config.yaml
num_hidden_layers: 13
hidden_size: 384
num_attention_heads: 3
num_key_value_heads: 3
head_dim: 128
intermediate_size: 1536
vocab_size: 18235
hidden_act: "gelu"
norm: "layernorm"
norm_place: "pre"
norm_eps: 1e-05
positions: "alibi"
qk_norm: false
attn_scale: 0.0884
bias: "all"
tie_word_embeddings: true
parallel_block: false
extras: ["capped logits"]
init: "normal"
init_std_qkv: 0.0279
init_std_o: 0.00548
init_std_up: 0.0279
init_std_down: 0.00548
optimizer: "muon"
learning_rate: 0.00157
lr_mult_o: 0.635
lr_mult_down: 3.0
beta1: 0.9
lr_head: 0.0135
max_grad_norm: 2.0
warmup_steps: 200
schedule: "wsd"
decay_fraction: 0.594
decay_shape: "square"
final_lr_fraction: 0.0
batch_tokens: 131072
max_seq_len: 384
doc_mask: true
train_tokens: 698200000
max_steps: 5327
dataset: "wikipedia_en"
MLP neurons of a small language model. Each row is named by its layer, matrix (up: input weights; down: output weights) and neuron, and shows model dimensions 80-271. Each number is 128 + 32 x the weight over its row's rms, rounded and kept within 0 to 255. Numbers have three digits each.
Before each neuron's rows, "fires on" lists the tokens most often at its 100 highest values on Wikipedia text that the model never trained on; "fires after" lists the tokens most often just before its 100 highest values on Wikipedia text that the model never trained on.

fires on: " ", "1", "2"
fires after: " ", "|", "."
L5.up1245:151068143113165123083104123091076119137087181157102113077113130120119073176127121184221153101154142144112111159103104153131152090106123143132049134195119056065132131096119093148134125134110149158134097167120107157144185117128149146088120110096202122170116106125120116183138129109102120101165117153179190157061179104160156124137182112084147144125133134124177176135149106137081100177121106077104102129112141068139099151101145166109069135113105115083120039150157168093125196161127108169114146152113157129154139125111097165120181119119154112162120166197114077111176159138115082139
L5.down1245:117128128149175159148164118206113148121056095109172139083130205119095108134118159177196132090137171135091148103104138111100126119134122119105112120090162070103080139097147167163147032134135127152118168118146142154170197125171153148112147162140100131184055135174102104139096135089115122157154114215154104081164146114116147092111159122109134167183190140112192165117149105110111220115102150145128113079147160114122085140140173077141143143155133128135095136090097118118110124176125159080156128127107152135157087071137117135112087125133122137138163102143124148128093107155156148129

fires on: ":", "′"
fires after: "3", "4", "2", "1", "5"
L7.up922:105176092116128103179148084174156085159142116082114125164136097119105071128129154113155092141126112172177144100069100133167112151089113117183053154140122084048192099105149160088104121151136193123237172088155148125114073066161099146147139092169137146175167135077169090134099098115083158092072138115136162076115117096144098093189171112145139148117097127153132084154091142100091143137144094108107144118190150098121142148139125070146154145136161144081119160151087104101137154103126132055108136200197062105156122140095130101070183167097064117100044083117120107128136111140118099128
L7.down922:151085131168113111139192099108083111138177085112119124105141136129089091089097125091136191142115180137131169170116140128117162149102119142181093173110149132111171087086143131136149170147106150149092079195186152116129105146105081108156106106109130140149068111159149119192113144133080121199109148061153145092142108158132083103166085179140100120146179194142148105138130129117137137105126140108059209134153144084138145148082101143106134113165153123140050120119131044129183161104168095156094150103151082135181115171094153139132094139141099105105133163154076083073140078130140104122

fires on: "19", "20", " ", " made", "18", "."
fires after: " ", "–", " January"
L4.up1431:171118122103182093143170155130145145101140105101114075133105133089147139132147084161110130195157082044164075080127180095149173131151137175074131073136133193108123132132141161174143105186142113123120162062090134117162135173129122111147150103123099089115093097135078121142121129122144183129096151125121129141217136124150155139097141119086118124165149111132116159168150157111145160095075141143164120133120125125159128110122091145131075070164077100120124163085134113158070152172131129113074059192163118104113136122123151120110150098133111080163143126125150098144152166121149128134
L4.down1431:110153083130107104125113149079120113117148113044156115093151195118126073141196116193149133128152138076098110178175098106086090150104107126099173125134107116077106120119178147130182095116131141129120128100102146101101112201113115139093139082055113143133100154187103115144117150137134151132146161071064123196174164168159141129098077105084081170102152128167140077112078100162065132087148124127131145144159162105130157115112103121126173122117152107192126133152182134152171134126102160166074140158193174136133089112144113147097195252132134085172099062181087125139144060174088104125

fires on: "1", "2", " and"
fires after: " ", " ("
L4.up64:106183092111065108202160105060123167128090103124089067132143107105140108149147098118086080176135145061108121180141087107160085113099058122140115109116097175085156128126068116104135159137140103084116119104132172199163122115119131161133177141131117098085167117172039122133085150086124110111118125172164085141182119136145073176175135077183143157117152145167177119163112082150127134173093050133184124099137113166149113099128128107129160151130125116062119095146164171171151108158093209114153182142080121110140141103091054186132145092105147082107143125100116188147133140082145164124
L4.down64:117042124069192093070110083101149178093132118158088125097172110102187131135082164208132170132152119142139174120156168163135099181147167127126135121105135101114132114113254154113146154117129154101177140140140126136107104183099101154093139130110136110107109157074157223167143112129056160199108083115128164137070160137157101162050116107149061106118079153144109142137140154167170098121140195106121082145087111134099097114166086135162081081143111126128107166095091104145137164124184085100108149110128110135150128085125165115101169146120133126115131148127148111095088135179127086157

fires on: " ", " |", " ("
fires after: "|", "-", " -", " ", ","
L6.up921:135125133129054175125131138087176108155114127071143066152093097131159071102175126111174077163177165129183156076129160111132081090095127098136140125134160147139147150094138148128141104089098139121105131098078143131165172117149168176137135166163099098127072170133156119119087148161142065140163144090139168073078178146118124149137125078117096140081071194120086118088108155166091175043092125153125115171107102116118105176118164121209138172158199149124091079093201085137090150154151073170178111091168118117123137092122177134153108121144137147113162122124143115106118162159147133158
L6.down921:077121092195098072112098146131151112158183140150108173103110103108101164122156121106175129102140135114091083107169085111125150144089119056144103127155153122178117144127081139133106073105155095139156138130169122138162089082144114129194079232160110156131102146168095168172098130156147142117142083146129091110129133146107046140105058158098162100153121113180145096145101159151132161099131136118093136149107186168120162180160076181110121106137081123108136095155171159162097135160087090109121093151154154170093108119125118094100140102089166168178103116167079158112143130129105119102

fires on: "T", " ", "19", " .", " t", "t"
fires after: " |", " ", " (", " \"", " were"
L7.up936:150096083151125163088083114120167182105161150142057080162152126073134132115118138187120130119131132128148137139132148095165135128069100167082123131142134107186208151164096161090131157070136210090091102203118129146088083070148084163099119143085099089118173134122167041100136124159164126157076154112124128190130153115128150151179127080088154158177153118128151146064190071110119148077090094155109091180130106098077163112159169142136070090139184100120092141171156098119124117098129124119153136144144068134112152173147148109086145127168153161123110077137141135175188173142146118127
L7.down936:151181080170169131137122160161196139111099115082136118138122166102149071119100127172164188117143112103090144190138117141140147096104079078081077086150135112141125162155147174135089083157094102106135178167137137163098068097159104119118048084158093128130182185149093141152143030183054166152187122132132178083128189125144135177174162173122090109129139170079122133088135124117137124094119191178151109031111190134121182162092136161125080094126084134102093145084150129179135114164147095185159109073121137112124137122132129067147127133113111097137127127132161091116136158152138142099

fires on: " "
fires after: "|", " |", "-", " in", ","
L6.up755:132067132118134228139157181164158126161119111135071081135082112163086116077121119113111094073108183111084119193164133167115148139111068091104117134111146146126071132104108132200106095118118105135154132186077189126139130119133164118191122185135159117108122104119168121128138141167158064145122146153141151112127079137204162131174153094124193107095174161120101104130112101143168149086148154097144152131173132082113135130140133115160147099134111128116067124129146132088104154114085161088135166169125178126115145148135118061157127188179133154103152146151129114107101186142160111096
L6.down755:100148169157159089123145139074158160106158091196131067097082134115128087127201121173152124130142130160137123177151110127164143141136148127117150188130083097082168127199108158102087125134152141095175104134172088123124173135136051112084138098152150170147118098095129141114125146141111157082130138069047105134135131112099121145155160107124129108170085122114110151074164188199043088132150136183107141161081093140138193160093099186117135110129150120121181086080154135149141091134137123134154132093087103106140150078138127174142134123013086145129142125091135195116143095120156146127

fires on: "20", "urs"
fires after: " ", " ("
L6.up39:162158088120111129139105075150172123161088187109159133160136086107121214107072129171064088142166153147092166147163109071119111092088164127139141161172088116116116104120162132136183137098187074117068123145156196161165149160191142102075185134130114177078140129122065102146123101044065098103095154167143086111182181139109181110141079149115147133142131131174136150107135193100111073126115120153129115155110096140140051102124085171118109068195187112176125101111120137072123139155119077185091147076134156075172177136116105104125142138126109140108114074070137158123113169160128071111
L6.down39:112110091099161091189186114122078095113098118109083126137146139098075192126106134153106143114153107131110116164106101061108128060117113125158152113114097129109156133116157171137126128143132074115145092152168130186141098161178125086123144149070111170145182147197140117108128134115107168074097114132119152142142163167144108106159083183160159168092106161091074149115116187132114166111118138144092166148038168118137133156171118095103072186138146144149131094115128151152143155096078155144120113156169114120117057108159173089140167100130037189117088094104104171193132119123141097133

fires on: "20", "19", "18"
fires after: " ", "–"
L5.up668:112145094158116154091123120118134131137142095107101104103109159152075178109128150167171135144132112178179184128128179153165125091081081191161162133122172143141148167165131110161134102172149100053074153106121126158086160129146170155174129131190121179082108169066157117128167146174112083093125162120096123153161165098136116118138105109108119167131131100154132161065155115163111060166131167176145178087135141153183118057142167101089154152107098099081160122123198091125085112084132065094127063188108075177127107126141112122169143165110103092079159078113128102162107123120083118148
L5.down668:163147078160113080145155102113118152156125107099150143096170122123205122125086112192203131146207136115180096196105168135153098136139069109094126113157120122185163126125157155133104135134146142116108152163106192092085111121155104125111081096121105142088138091165123159148098111142115093133129146142117090147148116151115140171174087129109074170078109113139101151148069124088128189131109147053173079088162145147161160157165151092100147177100160104195179131109171132170145108089072092106148151161090078122111110242063138098118134158192070136097106080151083133110158112144137127144

fires on: " is", " ", " as", " and", " was", " a"
fires after: " |", ")", ",", " well"
L5.up1294:133128110119108079131172072153125100134147182111056142185176106054096108056114157105193154098136115131176072105176155157094142133136109085169113183084104184130100074082094154090121089108102095150159183134073114098117137103100127152107160142148126160117131092172108128132121157114054134141041183088149099139116125193096145135127172150142124102096120126153127134156132199122198173113176136174109098088097091134160121102158189176157126070150091143167133169069164134137090074137191138092181133111112115160173083107124128112082120149121128167115085094077085085132154186129111124162
L5.down1294:147096126167172179081108177100077149131104137198133090127106106113139069102142129117139112081136146059111113135073119138171130114148078159134054115126128161190154154128129133131096109157075118079098182185165122104119112120109124092153127072148096184144103117120150156164118118179073153150138159158137165111137149141088098117178141106129089178149159131114140139144154124179109122141109121136103058106134148163113160209147133176141102122171053147118153067154095163111164159166120087152163129133100146158106139067106131121140073107085124138056091116203106095116139134167105070118

fires on: "2", "1", "3", "0", "6", "5"
fires after: " "
L5.up3:107078123168130073168170144142190100125133139104081133101100062128103098126120177153129124150164133122106094145102143094129123123150090076133147155116129174115121120121151105176124166126120104140154176097162149080120127114128127157116171061164133112094149112129135085083182144113063174095096146126166143073122162123095149085067086098080149127174107097125158108115112119124169087129107105150126105116117073079120126151089133169146146135091114180118145123112140146116134135139064113090095182171101078123184166080057138222107115174152116145164102147090090097120162120135156158066
L5.down3:165095152123123083105154228097139104105132109142118103185125203099102134121106191160132168117136129095051117112158119096136163137155178132108055064122125167181171129158138125122076170096147060105149131054107155121110140145157096130128128134109122106107138108111081145118085146105126195146157112101139125133087133140139149197113188077133115098097083127132096069091085164165091173136096148188103078136105142157071194121109081121122123078109141111153119119092071151075172195138107084101154094126144115135153132110139157138114133160140184101147148123156209140106095165139129183107

fires on: " |\n", " |", " Notes", "season"
fires after: " ", " |", ")", " (", " Tamil", " Telugu"
L6.up455:112196120107167142127128130132077131099085135111125140103130097177134208166087082191151089111145200144082097153113110142090161121128197114192160128165075119138131088124171160098165124058103120159134157098109163138120129155129131076103134088152106191116145083106066119110116147138126166188117174132082075143119132172111133120069157146103131116145083133156112087153129086125140141080108118146164141121178154137157108146088117123166131076115093167076136124087055150084137140073090119060168130205143164131081171144125108114200142132149174152162117129093152083197053155230125103178
L6.down455:124108122107094104081140105066152171141103093078182096143102185120162150092154135140121116115130165115114095099118105110112184141131113172168103095133097139148121127108192133163227117130104107164113128088212145126127159126139076137122129199107077143132174142155159073176093115132132176130111142163120148111100111135197112178095115089140082092150112161158124093113154132125157110087042166116112164014145145129169110112138136090120100132123103105106092137109147089164148154147161070113089148120195083146071160159105144053112103133133106143098113083119135105154113090202103127108

fires on: "20", " ", " Mar", "19", "\n"
fires after: " ", "|", "-", "\n"
L7.up1487:108102130132179120150135123128128111141128138129129105162130145069111147076174114148154076111111069095124100047072131146111116179126133145141133130101152067125123151115139158105103111121133102125045135136070082088139113073108120148128202134142139138054158156071126116108161139112101132112080149095179112118174135154103165134132136164089165082152108122136183152122142183164146181181157135157194155182154119102167163087118134102135142113192128174143103130081089154131155171155057144137134105160100153136084144126149087144121101127073030052145163093154121127112112102120134133136
L7.down1487:092163103108153103100110093119128139108121088149058110163108118108070120117153159161168095106113131097122085062135164143185118133123206173143125199165159155111099089109087089101109178134092172144097130157189104070125115148163102140117198082133128144101153168128116172183161170136096141106158151176153079099147096092154152164092157169118059118182169119039129174127139142161130112155088130118164115158122144082122119137103218146190131094092185140130162088089079087116131116113115152147173140154157099107122130122160073128058127117092132055145148145105124135165094091174145159062

fires on: ":", "°", " (", "19"
fires after: "3", "4", "2", "1", "5", " "
L6.up1332:095122106113122094136144125039139124085107062098155137158156143142150120103062134073113098133122136155121099178111164089097058101127100109131162125117154115147108121138142131135076116153227167164232125176058138161092150084172083147124089115088131117117150163148082086078155162145116184140135147116096151098097103105111098115122106168140168081142167147161116184139147107154125188161147110118098136127150099102130115108140147098218111091146132179101089145079126154114105177181123146120147186161110094084159125126143188109183116146131126092085127128137079151111144083141163112112
L6.down1332:147122177208178099234169128090063120129126150121112153055156155124129126123107182124152179108100141153227093133115144086100085135115167085200146151081118140113153076120119107145122107111142193086118130132125139105141137146080085100094113143151135112116175093112140080118122166124068164160110144122093115139149131104081106146169135163111134127105139118144083155189122127104079144145151101123082136142140127116075060091148173154080132076162172113154103186148109114138164083116131160101083142160154125110157176118111091040167118153100136170133033147140098152119166113113095124110

fires on: ":", " |", "°"
fires after: "3", "1", "0", "2", "4", "5"
L6.up458:123130094104101097138129128143151138136080110115136130100131103112129139117138129140072122166048096164166119152040113129124094138152100099199109146163139087178179149117103094125144159174079122167181155135117101101130155076127177117145114153082111112107153142143144148113110106088133115122113114119094179158091137087103107078093166185100176135129079164193161047169157082119160112104151091159118070114119111121135108139112148146186068096152096112139185150120113160145093149173193089094118097113164128123122091199079149169140048140148049160067117163113114149092112158094138145122
L6.down458:104140136135139069153128117110082100083120112107120114115061123129134115113131151150137190141111166121198077124115178124103074176175124119151163141112161078142158101100107095139151117103068123123113148153118123119126142111134115133074142152122101160192079168121131145099152122051139089168111138069090134102137153094125115064058150146164140102105149164201094026125142127121171144121159099088114158142107121152091101201115142148166140158125115139192121130136143060073102143154209106110075081154180128160134135115122149100127101107179147153099152177113103160115098118124101107078

fires on: " ", " |", "or"
fires after: " |", " ", ":"
L4.up22:154144088082160182174125172121185099190130096110150101120125107149119115118132136130148157111096129083118132110168131158093157160167110128074150152130154135152126105115098059128155099084147115119186159148095138089086076103084083204132107070191136117224166118173097148137171148146153097198141178165135096143185100101077121144165072145155152115094097094090128116086109148149121154096091122123164062091102156102158140097120189162150139091103104111159060163068149122130095119098110103130093149105133125107097090093099169135108054146140149100137106133180147150124092099075089128155
L4.down22:116139153096125137182149115166151154160072126179057126139148108142179142108098138126095056041048133100112151101119176093161158141121132139143144131128166183153165192068131112139120192138139148155081138097159120152144094078119175115119083156060164124152129196138164077139091094163130104098116156131095177155141093102149149115134154069136162167124128138153131146164142141027171150106110178151135183145110114139133103149170129085136162129129113130107166164142119167056098145131071124102109111142071131100160138119104126168166118154119089124147132141140118159153116147124082105009

fires on: " ", "–", " |", " −"
fires after: " |", ",", "2", "3"
L7.up1386:192086145132144108119101080139142125116168144156115138149109135165130144122127131098145113194154167129121113085119093116113101130131144090047114136150158152084167125162156091120092092155130146131068145092089103131147129137095143103122223140122121122119055103175179035087140166104173135107123150172178143157197107140160145142205136130117137109100128124159087122172133198146126203131163110129154136169112130098141118154160109127084124112157128137150126137134072060128194183111136113105117145157079136129123085147160127118129132132132088127092106153138063119162131121117098156132
L7.down1386:104150119144145143059060127107101149101114119115131156123150119096139096131150089129089135156150163148141168137179149095126104122123124144122170154183130126130054150160132098155108150142130117127131099166198127104087127108192158131124115121117139093117093160174094184124169154126140134119187069125088071125141123158101101120141116122124098195156158062156103148150115123088095154202177226067096100159128112153167042138107088145053137116077147147120071124136145144163109181155111136159147101118099116121085114144092122109147134087062123132102154133137153100128123108096187124094

fires on: "20", "19", "–", " "
fires after: " ", " (", "|", " |"
L7.up467:128193183116140153157079114075125179145111120100098126085124102110125174113162138102151111119184132179126159144133163124113063091144097067125157106089188128108110145140119046152090155127085088159082119151126091083131160112126195131150068117170078137184173112143104123073147184140154171158118108137175135121160160098158082124111166105122160104126066146142148185081167144146086141131131111142109158142107142097183109164141186073099192136170088064140148121132168070125186139170126128069157161121131138077167102087117102117119115142115117172130100137084207154140101145130151168190
L7.down467:093123156207129163148137183131134128170088057105133113126126095133105088088153118156164114203138110130151124072154104086175120071094126126082093150145106144097109068110166161169120100143170128094116106142101161122166130060070116141081100179081130209139183147212124119124120150108137157179128107074135103099148111107125115126085117097165068143109121113196118163106120199066111108133121141146165141064083094128144144156145151108163130141107122118147138083170169120087204073169131148132153153085163116103057107090111101089122138090077089151130084143141105163115146119101085115115

fires on: ":", " X", "im"
fires after: "3", "4", "2", "1", "5"
L7.up605:141131111130137100156079118150148085110128149118163113135141149109129136137133093093095107098166084138180138107081105119185125099129118106163155140110090123168208092120113156131133102186172094127131153129163088221082186087130146079090160152147116132081150130141124115150170138086137104156062107130106126170050084117081109130196057182130104122152148116184146118111111181166136079164184130081092140099102144183178100126166162115198117080086092169151104169120098136220096131162139092152092103128102141111197081118146203091071092116157108154157102125095138137139196126084112126162
L7.down605:148144134185113138168127045103154154097147069131072132093183154114182189170032137088080087088151117141165115113083123098202152151182130118088129164140125109135144163117102104160176172141167137106082163126128130160162165192112137111163141097116100118255143114064126056114170129158102063213135135126133124185184086157129139138118143107134106126142112154125138124131182200091120106150108155092095124096070128116123119124119142179106138097191125112125130104112102128153153139145144091105138098155059139154126104139193173118115146128170107198152064109140114134152057099160160171106

fires on: " ", " |", " \\", " ("
fires after: " |", " -", "G", ";"
L5.up1302:134098146148145133126137083129162138086181118176129113169170151135102125171154101122114129149116109141165133129059122146162120129177148104137072099172136151127108161099122127145170151122077151121170141117111173136128120150132122135130131170146110158131196128112170101162056199170159076193184152129087129135111086124146130125164155079097107126142134098096102082115168086138181140066094128162185102123131126098099177127113160142087118143136151173146096105134142158108058146080147142187064116147094125083093140139144095160107062137187089126188157198074188122102158141181167131114
L5.down1302:094158132117117127120147109115151093157133158116103131094117116157164062121105120157134075091133130183158149177142101128174129101154141171062090135205134110164113166114134182159160068177123131155152125096097135138116114114111156153101149112049198092040180140161118099109135134136142119111101144139151112139144113145136217140052120144107149161167105107093099131132131069065143142152109145116080128171120103163116101108104156141058118143077061161108116124154169157143141167144096110084118112222082155080080133077137131086104110104103173097134130130131120133174171208148136131124

fires on: " ", "1", "ak"
fires after: " |", " ", " +"
L4.up342:144134155159169124127127169143148128186100125120053104135149142138203131141149086093134191133121131150138131164149091090098077094136156137129079166127167126104144088142143088119094111189123167155136097150147113103164108151073087168130160102097160079141089127180132131110129127080067171174155137154047071169113173155148148159134188114101121157116144155106116091155152191138150123142081120133193139119154101142096121141097146117135112144108154062126169144165143088120104137156112130104107138097120113059139106137107125189133146121084153104162194068101137088161180125177130100140
L4.down342:149081160178118118106129125065107132184104084137088059147160120166176161139087144094155173095123141113111140138104163193071116102130143141149126124157154140120156122101133149137119140157143141155102173171168091102105136151103114159096116128103090144186123178165116136109167133122128166185127187120140196146149092163145117164114216102105145084117168128077159150110152103123174144161157178127094183132178131227118089160146153122089143120086126116173094181182126048086120109094143109085115146071091096152128136129129116148109190109111038091151143082137126111117143095171128164152

fires on: ",", " R", "\n", "19", "18", "17"
fires after: " ", "1", "2", "10"
L7.up1035:075138174135152114115128129133142122146083156064127107151092147100184180103167106088123092147183103061094124095112128088052128120110065128205167159133078143143113100121149094178175119120134126144160128140100174173164129131147162115231155135119172137174162110147123185074076142116115107126169057144132127139169146108071140124142101141062110124077107053157113116102150124162138162188125111101052155109096163125155146154165145128130116105057149204022136161098091146142125122208188153058161236072128128130152100143142208095150148130161148165125094123148142076078138107072139113139
L7.down1035:193125090123071159150161160106151095138134100156130123062069140142138109123132112130207158164122179129136122124151107141111126143102151159183147142115169162122137197090108143138156150116165101164134138139068167079152143112105135162117164165121118103149147101208170142128191089091192124138117128208105134146147204133123105117125087175062089163115085177140136153125080126112128078083105110110112134104154133100138152154153099124121104081128122085181167233091196078142185100090167146135145134166149097093135080144183148117168116136119131137161063138119113034149139101136133076157

fires on: " with", " ", " in", " is", " to"
fires after: " |", ",", " resulting", " There", " there"
L5.up1146:135063126061205190121132190121166154125158122154174156123170162154180063092102101099125091064116096075127143187126098096111082162113160044156058131072195156128155146156117132091160153151118112108089116086134151110138148149123129147109136112142087130102180105107104120164161181129148115144187121161126164155156156092087097152126140153075176143097091092103128120182154109130132088191131158128111121080141148172138105115149141146117141163181192155135097070095151176029113158142171146132102012126107158094089116184124127073112124146083115137100102131097163119154142141123112123135
L5.down1146:072146075179132064127161160136181150108109144173162111109125140171097072128119179103144055154096111110124127146153114127180092162179135131144097163079091120184130133142114133160140109155107149139110101180088157087077126141152105077166103140172127141153134167144157139133062154079145126124111043145155148129138092174174153063100138135085133156185109152159119175172151144185090133157161132116103159168137171139125109118108135130157191085181126143107118048190150151094104135120116144123159089104148145127084083087111134085090135108033136152136138131152075100145185139106169133110

fires on: " ", " |", ":", ".", " |\n"
fires after: "|", " |", "1", " Website", " ", " ±%"
L4.up1481:140148133156177127162157086152164113166133133193121182148115169151136120124146112149188120161113069080090121154131161172144142096140154095143151156128143102159132123076152101165106099155091130121092171138102147151059101104065104135116064125172145161125112127136028046147172172174154103081135074181225126153124152073182144149094129122086095097135114144134115127084179134162138129120171119144144080125168128106131142119145086129083155162112117218138086143127067133118128153096108113115171137157132109128151082132173163139163110100105122130077121171138120151160132173127154117077
L4.down1481:119099103102121083132162156107129105119073178112075114107168163112126100147105118095105100096116146151142119120080116107177159112138148063076091117075096127164154138152098094183139167145125121105137137145143162088107097137122175100126165134051143147120042075081157161145120111154122150100099151134138171100122078149182150083101169086136074182156112095125153178127124184156149147137147088157129119143073153107167110111091152149120138124101130132099071106133126116120146083142067093177122096179080139162085128121158079160129182144109107103165183098105082158093185082110140182141

fires on: "20", "19"
fires after: " ", " ("
L7.up910:103139063134172069093140137119098152134098151088092130107113112117103164150130093078092155161169097113152132156140193135139090056147179124160093108110116116146160064170122134089163106095122054099066060121119184185168110135137094103065153128085111154078114149162102125144117107081122111154117176102142129155123108181163114125135133065113085103149197128126162174085179139118111106159152140126116158111151139106121158065171107146105099118130157163146092037111111169120135107101135168134139174158114141140144121100163150141175208147113173182113134173129137153129140157103106077130
L7.down910:143148098128074127122169191122089176121136128049110089096123162117107190117125094103155126095078116108130081141099119067143104095176124143116082084106127199099112120132140125206121125063101094105110131109133092131184144118121114159147080087148120117149165107129116110131130157088103223123140099142132190134117149113143143127165079133151112153057184115081145153111133172123103160125089111058105155118125088085149130185157164081118092144148140161119148142129163170157105156157129102114172102178095137179098064189162173151106121150157084141146134145090129119096101097148207150149

fires on: " ", "20", "0", " in", " |\n"
fires after: " ", " |", ","
L6.up513:136105079172152107176091141090136134109145133181133163137162120143069117119086137105166143128070162119147132171108104123123148071131164149186136204107159162105166104089150148136112123160121084203107117143128082112123146115115141157114108158163125116212127138100126119182125148163104196126124158166116157120127134139108153185076139205137149157105094118150071148119177160130084167157113119112145115109060132087123101132132151135074125102167130121088056116114143117141113115188131054102144128144109132131170150139092070206118125148131114092106160138142145105123158128154075158157
L6.down513:115086162149083071150071171110097125147121118081172106130156101146148135180114174129173167086139166075154106133144137129103079112134122118141088105104138117150134167070176110125127100179147164152164129138169124097123129134146103143089090079115117071157163143138087157116079101090056162142196109131130121130104102158149110150115142132071159111110169089124124157130138086067131178132234185188126088149150151158134077118102120068103099131115137123161178105140121146144124162161134136078128129115105094115104193135160139147143141157126134136195091152092103145154127087125146132140

fires on: " ", " (", "2", "1"
fires after: " ", "|", " September", " June", " July"
L7.up645:140086125090141152148156150150133120145109129142146167054132127109126093160165166132117110081120105122094121091135151086139132170108136112108067101171142157090122144112174123131172097109070133134132142115142157163136176121141126078072129173131154201125108148109093135153255125130153104124164124091124156128189200120138111170204132109074157104203098085112149119059126150164150136183091088090103126141124117121177096166091163093143101101177132105144168150174070161076127095149113104104148065154102178130159141175156080092105070180159149094139108165120138131122144191153106126108
L7.down645:129091154105126166132177135077083157149084146131150143097164122180135127135126104074170056065106132119105136120155110140130171187118067081147127205129145212155072126097135060147169104088083109085140122104115144165081075135123087187130109189108159193156127082137107071133066134181137182169170125163166100084145122162131109085199159135130106128109182088132128061171126079131139134119184104113125131099139154126136091119097184164131101111151121158077166170155094151097081149142143133129180066130119148155103060142196086141083109153106084101138176130188142079121065127149112114138

fires on: "20", " ", " following"
fires after: " ", "|", " the", "\n", " ("
L4.up403:110117092092189116140118078076104101098107144063122100082193076141123158151133132140172136163140116022094126100121142138136138097103100151089121133121118116145129140141181148178130049114126133159052124117107141164172138063087114087128099117174136143138192134168125138151095162110144148151094110189143105124111149148161182136156075134140121133105104134205139235128127117123080177146099130107199084098172092127159114116162129090098111111168139181093092148130121114162154146126109145150095122105173134092175147134128136151150133149144131170169053161131109073162182125165130110135
L4.down403:151094095102100119122148104150080152098068180079139139094167196136150106097136159125117130105113103125194099106121185121102158102153150129142142102128140103086139085156082120125155077097096116073134144216129118123153134138129135077175130123083111138124191142185147063129120151136167209146135104053147162120134151158148100110166084159130119167140142096097216157128182116168165112142073104116128164118073152121157117139127124111136099146107117153141118096149154199107131106127112172136169090128142125162147085126143148111137120101131130103204157172147091184088131081084176108148

fires on: ":", ")."
fires after: "3", "2", "1", "4", "."
L6.up729:122125152189149080163149082130178098100165156121112114136096111138155098101147137126094148147148119169157115139088187170108095131104096105109136142128078116176203194070128124086085130183173144158156096075092131110152126146116142035153144129177152146124141104024151136132116037145169199089140155098142171173107131093143122089099079138100167153140097115157024145161081118180152147170201158153120108110128069075106130183092059151123125145134093098131134116132147102130127125168154156088115111107116136076164124114150142128087179189163134138125117154164117125143082096147078092146
L6.down729:121148093155124165146155176109092124142121128082070133108101050167094109114163155100179124123116125085171166156174123147177083155120092125138125145118144104100106105144141134121108108109209164158095131183136125166148080086030127124152099120172145078080155116147050139152111175144164131087141135177135184139155169142162167144128102155131096130122090153110109163115135121088030139093091126062013117142162116175140127131159118134105129165134119122122201127148156128126111048136137134057089072157153135188163103092146103164135121134118058190112156145063132157121123111147126135170